config.toml
n_layer = 8
d_model = 192
n_head = 6
n_kv_head = 6
head_dim = 32
d_mlp = 768
vocab_size = 2048
activation = "gelu"
norm = "layernorm"
norm_place = "pre"
norm_eps = 1e-05
positions = "alibi"
qk_norm = false
attn_scale = 0.177
bias = "all"
tie_embeddings = false
parallel_block = false
init = "trunc"
init_std_qkv = 0.0355
init_std_o = 0.0
init_std_up = 0.0355
init_std_down = 0.0
optimizer = "muon_variant"
lr = 0.00751
beta1 = 0.9
weight_decay = 0.024
lr_head = 0.00694
grad_clip = 1.0
warmup_steps = 200
schedule = "wsd"
decay_fraction = 0.752
decay_shape = "linear"
final_lr_fraction = 0.0
batch_tokens = [16384, 32768, 65536]
seq_len = 1024
doc_mask = false
train_tokens = 269800000
steps = 8544
dataset = "wikipedia_en"
MLP neurons of a small language model. Each row is named by its layer, matrix (up: input weights) and neuron, and shows model dimensions 80-175. Each number is 128 + 24 x the weight over its row's rms, rounded and kept within 0 to 255. Numbers have three digits each.
After each neuron's rows, "fires after" lists the tokens most often just before its 100 highest values on Wikipedia text that the model never trained on. A number after a token or word is its count.

L4.up426:131173131090090131138134155189177105107132191119121160137104152109141120124157115119130118159139127121137113136087120142117086126130122162165116112101135130175132144102148118147098079124137128154118112162120124112092151148150151160110139150119132129122101128157105137121132122119134161149
fires after: " |" 30, " 5" 10, " 2" 7, " 3" 6

L4.up179:107131117118141146138093124147144176170146106114093105114156143162156098147141161116174077137109122171079139123133136116115174128143115138165129116122172136164141113107113213136096131144115150170118116137120092128124155195092135116120105116077145119124097149110103106140147118126144127136
fires after: " P" 18, " N" 12, " Mar" 11, " member" 8, "ar" 8, " m" 8

L4.up647:079099117115112085156154149113145159117138154127156167131123133142100163114144109085154124100167081133127132150089122154119118125141130077098119130115131089123164117096148110103171131135145126123116139147142119124049142105126191161125125136091137200114126138131140143168103135159172148140
fires after: "c" 19, "ri" 19, "d" 8, "v" 6, "b" 5

L4.up408:171086106107142144113098181101114140083169141126133112096115152121094084135181144133142128159112118147097117148168134110140164131133114104137143138131127093135147138137115163104114149146174121115087126100134069132158146093099152157139122136097148150100146119134128140195073119140130129109
fires after: " St" 23, " st" 15, " re" 13, " g" 7, " sc" 6, " be" 6

L4.up383:112157136112107082154108142125115103075120150134149135134103136121125168103172082083132095135147092114124146156118084157105120146116164090143095128137128121099116131137098162079104137161168153093081081125113116122112117129123132108148102102190130123139130175107109145115105111131135120137
fires after: "d" 20, "ec" 9, "ri" 8, " Red" 6, " inc" 5, "D" 5

L4.up185:130136110129091162132149132129153137119126167151148097142064158125133134106108139135110094123120133103097166145157134163159127109161154132110128131108130152103110129104102134110108128150071120127119100163112173166149100124134145129063146100126168123167113104148140116127103134155129117168
fires after: "-" 14, " ty" 14, " t" 9, "st" 7, " sur" 7, " th" 6

L4.up360:079126124093118096122078144107156112120114130135143105139158129123206125121107099094159137125150119162125110127152129145144113122119153123150122108150126125141079122075142169129175113128131091126143101121128120116125114098143145131110140124105108102124150096106162112167115103089112136115
fires after: " |" 26, " Cl" 10, " L" 7, " B" 7, " –" 6

L4.up458:142096112149139124102143111116153108105154097151155186101112093128103098113121125135131148153150150090143132133132149138122118145166095114106159176130134104087149146152117111088129135112088063158142206124121108144123118106128185140087162147118152139086133141142105089150094152096142109137
fires after: " R" 30, "-" 23, "s" 6, "r" 5, "z" 5

L4.up764:123101100136102127134090148144117121117121150103159117132152117143126114141115108077127081096115099128109109145223134132094140120105084137160108136149144121125125155086141124139098170130123136152150145112110131110157101153137144117145099190105080076124150101095142120145106125157123160153
fires after: " O" 24, "iv" 16, " appro" 7, " ab" 5, " $" 5

L4.up728:132125129120108123124132165146126119109125068126107138141142161096141128140141135123093144157133159128121174127121107115098121117127122161172093135152113124114113133148114111122112128107134165114115140113127056135149127122095077112125140147118114154121134160133149120115149102107134138112
fires after: "e" 23, " Te" 11, " a" 9, " te" 9, "i" 8, " e" 6

L4.up69:137110138125089113178136111127132143153140137117085129152153139138098076157151119134159105175174126151134108134114117138144090130092169126124157140151168149142144090118152172142164161148120144150136136137123133131078154124126169120098148126097094143121110124150176137102117125136147092136
fires after: " |" 31, "em" 21, " " 9, " em" 7, ";" 4, "im" 4

L4.up576:162114136110113095152112161140132158056145135163139142144152110153118123122127117111154160151114087159135138146109164128086121134136132138129131157110132158133168126140119086159130108089118163149155110131100104103140152145142087158086143118146087102156137085124159117166158110096119176122
fires after: " d" 16, " pr" 14, " part" 9, "m" 8, " m" 8

L4.up225:115156152135127127130129172147105145171140123105170092174132114095135131079132119140150130092084153150117148101138161159106079101155136059149159104100118121152111137135098139137133077153151094132159074126106146128122137143121144148141187163138101087126129095155123101161129122119157116144
fires after: " in" 43, " (" 7, " (N" 6, "," 5, " of" 4

L4.up136:152112124141119134161118137120091119134129147153099153138092082128081175134141139059108150114145135126139126123134156118142142181172123113139096113161131160135130148092112155111137123109117102177118111099126174181120118130145108146070129125120161126106096123161145110118137065121142095136
fires after: " |" 41, " S" 14, "ist" 6, "S" 5, "us" 4

L4.up193:095127090125104120097091153112162116140148152109148150104129121074088113162120093148088141108178096156145127142134146136148144127169099115116156134120160152151150101130135098129093123109074134090089130137138144146126135112164139154107158142120151085123098105106111137123123093136154133138
fires after: " |" 41, " and" 6, " to" 4

L4.up378:117127143140124155113122120132162069140150121127139160171128179113139115151068183152105112132132131123110122138150081097105116097082130132141141186109106126171123120109149123129137136139104102125109100135140081108112150169137119149123107152138110152146131132122116162150160129088136111078
fires after: " B" 21, " the" 10, ";" 8, " December" 7, " b" 7, " A" 5

L4.up298:147145168157133089160122143098120129158103147114177154111150143124138070142124135160148103195127107107133146118113115117158114148102131163118150092134110103122167101135126118092115087181116127122113089083146179117165132118136134108141131145149094132149103153106090174127119137075137107126
fires after: "y" 23, " Har" 13, "h" 7, "k" 7, " –" 6

L4.up745:116144131116138140089102084116098141161097120123122140159131106165163151128125125153167112126119166117129159093106153145147135170114117084155145100137101118134144122135140137103101196132074140153135126132126148087130142095174201162149112147138175079132136118098126073128130150114104101103
fires after: " Al" 16, " " 10, ":" 10, " N" 6, "3," 5, "l" 5

L4.up171:108118124159152095125138142138141149130173103129103106135143159081126082119111126126145077188182090145096155103112132124125086129154121149150129137109147163104124153095151124136177133135123109133153088157128141094128156121132145182083157143123134108139129108122131089125132092105090151148
fires after: " M" 16, " N" 10, " In" 9, " A" 6, " to" 6, " T" 5

L4.up451:130148169147118111087125125124118105126154160096048130175108099096130109142130133124108128113120129124086116108154119090128079155140143109152124158073136102159141121090097121136106192120145126118112096141114099127161119146088090120118116123112134117100090105119102108116183117100139122124
fires after: "|" 25, ";" 22, "ac" 5, " dis" 4, "ts" 4

L4.up558:112203120104135060172136074134170128111113142101119135158133100138122103105098121108099118154107102115113164157121165153113119150108112131128183097147150137123128105130099168114134102117112139137115102112127154150127141153158109177104108134150154108116110059166105167105120095081086140121
fires after: " " 13, " n" 13, " m" 9, " U" 8, " M" 5, " W" 5

L4.up160:124139106161124149067096138159104134161156154137136101127119129148132108130133127118144150125100142115129136102087099131143146118174099150148146096129097094124112116108108110173120115140143113138157117094108158170124179129120144144123107113114064132100134099153162140126139113151107128120
fires after: " p" 16, " ind" 12, " N" 12, "P" 8, "ep" 7, "p" 6

L4.up522:101117079094150116155087140119105141145127117111145128123133151109114126120181110135103139144083150147141145111148143123131113127144121155145114167179097160096089128141179136119132159109117142171137096156095127092168099127126122140113122156111116111122122066117125097146139118148125116122
fires after: " de" 31, " De" 11, "pe" 5, " co" 5, " trans" 4, " O" 4

L4.up521:121111079111140138138145154153149132135091115094124166136147110147100146108116162117157110150094110140112126126122153135128099120120111130155135120141121124112126150136152120089141124076147144123140167091128155116122107150177111185105174142163146112143117091148157126139112160168098108109
fires after: " F" 21, " f" 12, " " 8, " for" 6, " im" 6, "f" 6

L4.up756:123138107099164170130117122142124098160105148112175146104174139172137132126088125130125133149095141116090116173117117130162112099127074148162145133127151122088092113159132144101120118142112118129142128143103108136132090168149098129106092152134110138099114104127108113168092110165146113103
fires after: " pro" 17, " O" 13, " det" 12, "un" 8, " |" 5, " ex" 5

L4.up552:106152131108151163112196143176155152149118116123094111115137138128134097116115147109121105130160142141107135126193141123081169103137118175128123078144106120137124073134138135086108136099117146101139095141123168103126105145091099158122130144135114125101135131120073100147089136113143092157
fires after: "\n" 20, " ex" 9, "." 6, "E" 6, "O" 5, " B" 5

L4.up721:111111126117132134125131158171142131119111144120114146094180120132114115165110130132129128138099166147110150110113115133123149167119160155147117127136106083167150138106112146105147133167143147120110155119122132106117105129128112108126127158115097172161134120116056140116100151109134108109
fires after: " the" 17, " a" 13, " of" 7, "-" 6, " his" 5, " j" 5

L4.up674:152124117131125120170163094105141143122123120100175126128146125093118106128142116114150132108136131142142132171120146125124137153127127211091163115160087143078146132151142145148148128185110081137080164127145095119154088196133091135110150113130145118147124117091155130127188109089121094122
fires after: " |" 34, " D" 17, ";" 13, " 5" 6, " 4" 4, " —" 4

L4.up719:097088145099169135117150090157182140133124126117128155124129095098095092142146119132142106144141135148132148102124090141160114139156110131117117145152112154145113155105109115131150116156081129115112103125130174126140127140097139143108144112160129113149140105113112129163127125156149130110
fires after: " the" 17, " a" 11, " an" 8, " of" 7, " and" 7, " to" 7

L4.up457:135132106105114152113074163163113106144172133139124125159107143047125080108136174083130119102052155122136146165134157165165110113143090140155103139138162166151159118140108128158097165123126109138125087159095140126118169142112142154116118138139129096121136132108097151135161126152148156152
fires after: " e" 13, " P" 13, " " 13, " A" 9, " de" 8, " O" 6

L4.up240:139075102152094143132113135118127169154121135128097102112090150097137142119109127143111121124160126137092138156093126144143097103087158122153141143100105154127119081145109118140072121106108113123080140108116113132122171157113083126106158134112098087130140096127103143102116098187124123151
fires after: "|" 28, " |" 16, "\n" 12, "-" 9, " T" 7, "T" 5

L4.up660:150104099104151104129155170143194123133139131155122122166077146143061110123141100108111178148139104160124149119136134172125167106134129122095093136132131097144132087092164115082122128166122131155161149117108166144161148111143192102126125080102100147098118133142115150133130128063149190133
fires after: " of" 15, " the" 15, "ical" 8, "al" 7, " American" 6

L4.up230:137117142110107113166116092121136114147086092133096110107141098151110136152128077143109092127099141121114148183126184093128090125091132152148115139176191140112098176142155137144104157098083106170146131093121123125123127149139122105145144135101144119086123136108127101132178112096148104195
fires after: " m" 17, " " 13, " me" 12, " Me" 7, "er" 6, "e" 6

L4.up706:125122159126110115156130157101131150127116120133154133095133130093144132135140150110124123114131152162173125099121139121101140154194157142106146111164147170094138094174177098113121126143137133127135106109140146123144154104108166118119143138109132086109123075100071136138095132115180095125
fires after: " L" 27, " C" 11, " H" 8, " W" 6, " comp" 4

L4.up498:134141129085150077107086130153118080154158110164142117145128112132107148079130145104106097162086146144154159107127128095158110133117147136161098143118124088123139119085110122135080132132074148168141189119114128147131181138123159168130113134156160147172163129104092085105136128097138097106
fires after: "E" 13, "re" 12, " a" 8, "es" 7, "s" 6, " de" 6

L4.up555:137143127128114141124136112128081117137110136143161094137167131083135139134119105149132159135131147161075135118128130099156108125135104135162163134169133117110152120122134180168173172179140171155145083115136154112088124118139119131121087116139081106086121098136116101137151145134153096117
fires after: " |" 25, "m" 14, "n" 13, " m" 4

L4.up702:123083106126169156069130150153130069129144140131154110130147052127105148139140139167144106173146114116129137145123093149170113128140122128146134118174091102102119112088155160125122159141111121128147160106107116109126134115167112147150123102103102123074161145155093136128075127108144144142
fires after: " ex" 15, "S" 13, "s" 11, "x" 9, "r" 6, " R" 6

L4.up641:132148156085139131128098107092167140130084097127190085164138134096142112119139145119181146126105104154156130140098125155122151096144146095120117081175106138106158123152114155123120163138143130202120094124128150144150180105113119139108169119123131094057120117092165101138125134158143127163
fires after: " 1," 23, " M" 10, "ite" 8, "\n" 7, " " 5, " in" 5

L4.up363:102139111094113096119128116180137124150161166146121159144109132065126129118142152118117115163111178160124141155114143118104137084137108174145173103129134134166129144116126096178124122106117127161135104115122116136131083119111133143114155127172159135119089068107112100136112106104100091103
fires after: " in" 26, " of" 12, " In" 10, "A" 8, "R" 5

L4.up276:111122144080139125139099107121137132130097114127132155151121103144136127094072112151118073132090153126143122141144153140097097163134088138095161125141092124151087177157119148117126141107118116119144119131130112129109144138149145155136145112135189107141110101128133147139142109162138153112
fires after: " a" 22, " A" 19, " an" 13, " ar" 8, " I" 8, " l" 4

L4.up110:114135122109153110111127138124139144105108150162139111116134116170135126102132156119090124131105080134153137141151121140140108083139079102094121140140111103123126124160095126141127132125135170128094089155128096149064093127124148151101136164145135101125139098141136104174077154143155116122
fires after: "\n" 30, "f" 6, " F" 5, "t" 5, ")" 4

L4.up453:106105086120157137171115117157137079129122097117122077118146126128142124101131129093156117143160142145111136107149120154122139136119135111118109128109132131092110122112156174084068121136142095160115115136102160116097086136174148145112142119086126095129125128133136134098157111087114131129
fires after: " |" 70, "|---|---|---|---" 5

L4.up510:109120138093153130137153104135165138133099113131114107109121117154109132177167164115142153131156109155113117135126120159147125095121130126109139124118136109118128142109124139082080141180104115170141160090125126143148193137147119156106122139135100120142089082170132139167168165111153151149
fires after: " |" 22, " n" 10, " N" 9, "qu" 8, "n" 7

L4.up723:146127128107119103114152139142112156132097104140142136092169122132115130121142116143124165141145123139179126165140155103105095147108121130161158106145114125148170157133082139103123139105121153084128140123116114099148149106099138133151107157166147101163132124109112127115167097144125107091
fires after: "e" 20, " de" 13, "re" 9, " me" 9, " Me" 7, " De" 6

L4.up496:127090173115095136100079149134108132129146100131109143107136099109106115108127134098108173117077106116094138142106138100102115129158110123120105150127119129107106158136115081102131128140122127107160125119128129169130118095088114156111104109135110155135158133195100109139155072138113108114
fires after: "iv" 13, " w" 10, "re" 9, " f" 8, " Pre" 5, "il" 5

L4.up463:126176151067127118164215118156116185099124127160122170103114135159139077159154112151109106125098170151132158167140121104156136127126125131133147134161117140117158149107143143147109142122136121142123135102124113081121130111085111133091114133169137149110142125151122110140137103101111122131
fires after: ";" 21, " O" 14, "'" 13, " U" 6, " |" 5

L4.up530:134126120143125159158116142106112145094126158141131129175112163119140116131139137124125091140182091166093140137097139116139154106164131144136149152109171167099175094159117155109148129149124168053114132095122139130118165144090154173127140126136104124126158097128168103153133109137167140097
fires after: " W" 17, " D" 16, " d" 7, " H" 6, " h" 6

L4.up27:140122157162157134150114157114147117105131107141121120103100123132127154127076111161130097128135144145085103098098073088170134110181162188113120125076139178171175121134116138109125132112147156104154115143138179139079144136129133139123127127131161104137118156107127151149162119088139151125
fires after: " ph" 16, " ch" 15, " k" 13, " ty" 9, " th" 6

L4.up177:143086102126089186162116108131139129133120104103098169157096099115120137084131153127128132124159098151125115157153109150130131112104166134094130145121120109189119105156136161170177167142126119138100104129117111109069135114131162153102129124139092121098112102140110084085115154121095117142
fires after: "l" 21, ";" 17, "ad" 9, "inc" 7, "anc" 5, " Fl" 5

L4.up285:143197140103103112137100166137101107112105101114107086181108120155153140132128152078123149141092107111094164102152156129136080124119156090091113166154188111128132091113130102119102139143170135132129143124100138119159110111155102135123141138127115125124108141091139110131139110107169128174
fires after: "c" 11, " en" 11, "a" 10, " e" 10, "le" 9

L4.up582:112135124137132080135141129108129108122128131117148104113091111164149126101179084097121128135133149122104086142144116097106112148171120112128115130104118115168121149120136136094127185134100083147071111112080120136152080050138089132123150129111171159123113131154124121086099094126144138127
fires after: "oc" 19, " ty" 13, "c" 7, "ac" 6, " Loc" 5

L4.up146:160114110115088148143100136135129165189181124093138127118130152134102121109166133115102094155111139136123095140069154112079144105126066125166152122088133173109125096116108114144124135074120152153111152125123160123111119172124147139103140113129137111126152121163168104109152122127119107143
fires after: " m" 15, "m" 13, "erm" 8, " em" 8, " Comm" 5, " d" 4

L4.up704:143117145151098148119138122116128104132138056146122132107114151133134114119143159149117069117138129112097146067117198140103143106104084136111088144110152123134162089145138161077128159128111135095141125129143110114179153138124139137111148196100123111126116163158137139139092136146117178128
fires after: " g" 33, " G" 11, " a" 8, " kn" 7, " Wh" 7, "w" 4

L4.up707:118146119099150148088157094071150122094122137103118086124098163124120111128124076116086129116101146140158143108147129128138121126131148117140176116110122156125138096143127134163129167147115173081076128115147159115166110134110170131103177109164112112121140137103104104135156140133156102161
fires after: "|" 18, " |" 18, " G" 16, "-" 4

L4.up107:131117084146148144115136125083192155137109144109150132146137165121130122169109128149117135095163105117099131094139118151157158078123111145113116124128139143152157133129112095101150111111086120138155130099108117138142103118154127116094161116081157152103151162134133153184137147160130102091
fires after: "b" 22, " b" 11, "-b" 8, "k" 7, "ob" 7, " B" 7

L4.up591:102147104109156169144088124087127098138135102063127157142141160117116132128115123142153137158126151140156104129138093128149098124113138091122168112136134149116101119131147137125126090166148140101155189135144156102113146148148155096120106158152172164170083127140097074132140116128139159132
fires after: " |" 57, " " 40

L4.up247:155106121150143097142132132161136114111114075076135130136193167112109092079145179124145126129127147164101135139092124132114158120126114109128151109111080129104122094145100111148110088063149129097127117123158127115152148138114146112126138162122140132115143108156174135143131115089129134151
fires after: " " 43, " g" 20, "\n" 5, " y" 4, ".0" 4

L4.up656:095105168168167183152139118180134091109137132130123152119132141151161186118168165100120062127164131124129142122095119110146125175168142160103151139138125140147152101113128128130137137130146129125147145122115130126110132173126134109136165121149119173104103117167127140179109129108143154134
fires after: "." 33, "s." 8, "\"." 6, "\n" 4, "es." 4, "y." 4

L4.up242:137123141102118112125144124111140092128147125133177123142092117099099126144166151147120102156121115146060155165126156103140097138145137128126151125140117131143170091153119134115123157126103114110110095155131151126148108106176129137127147116163123107117143131106164115163116145162111121187
fires after: ":" 58, "m" 5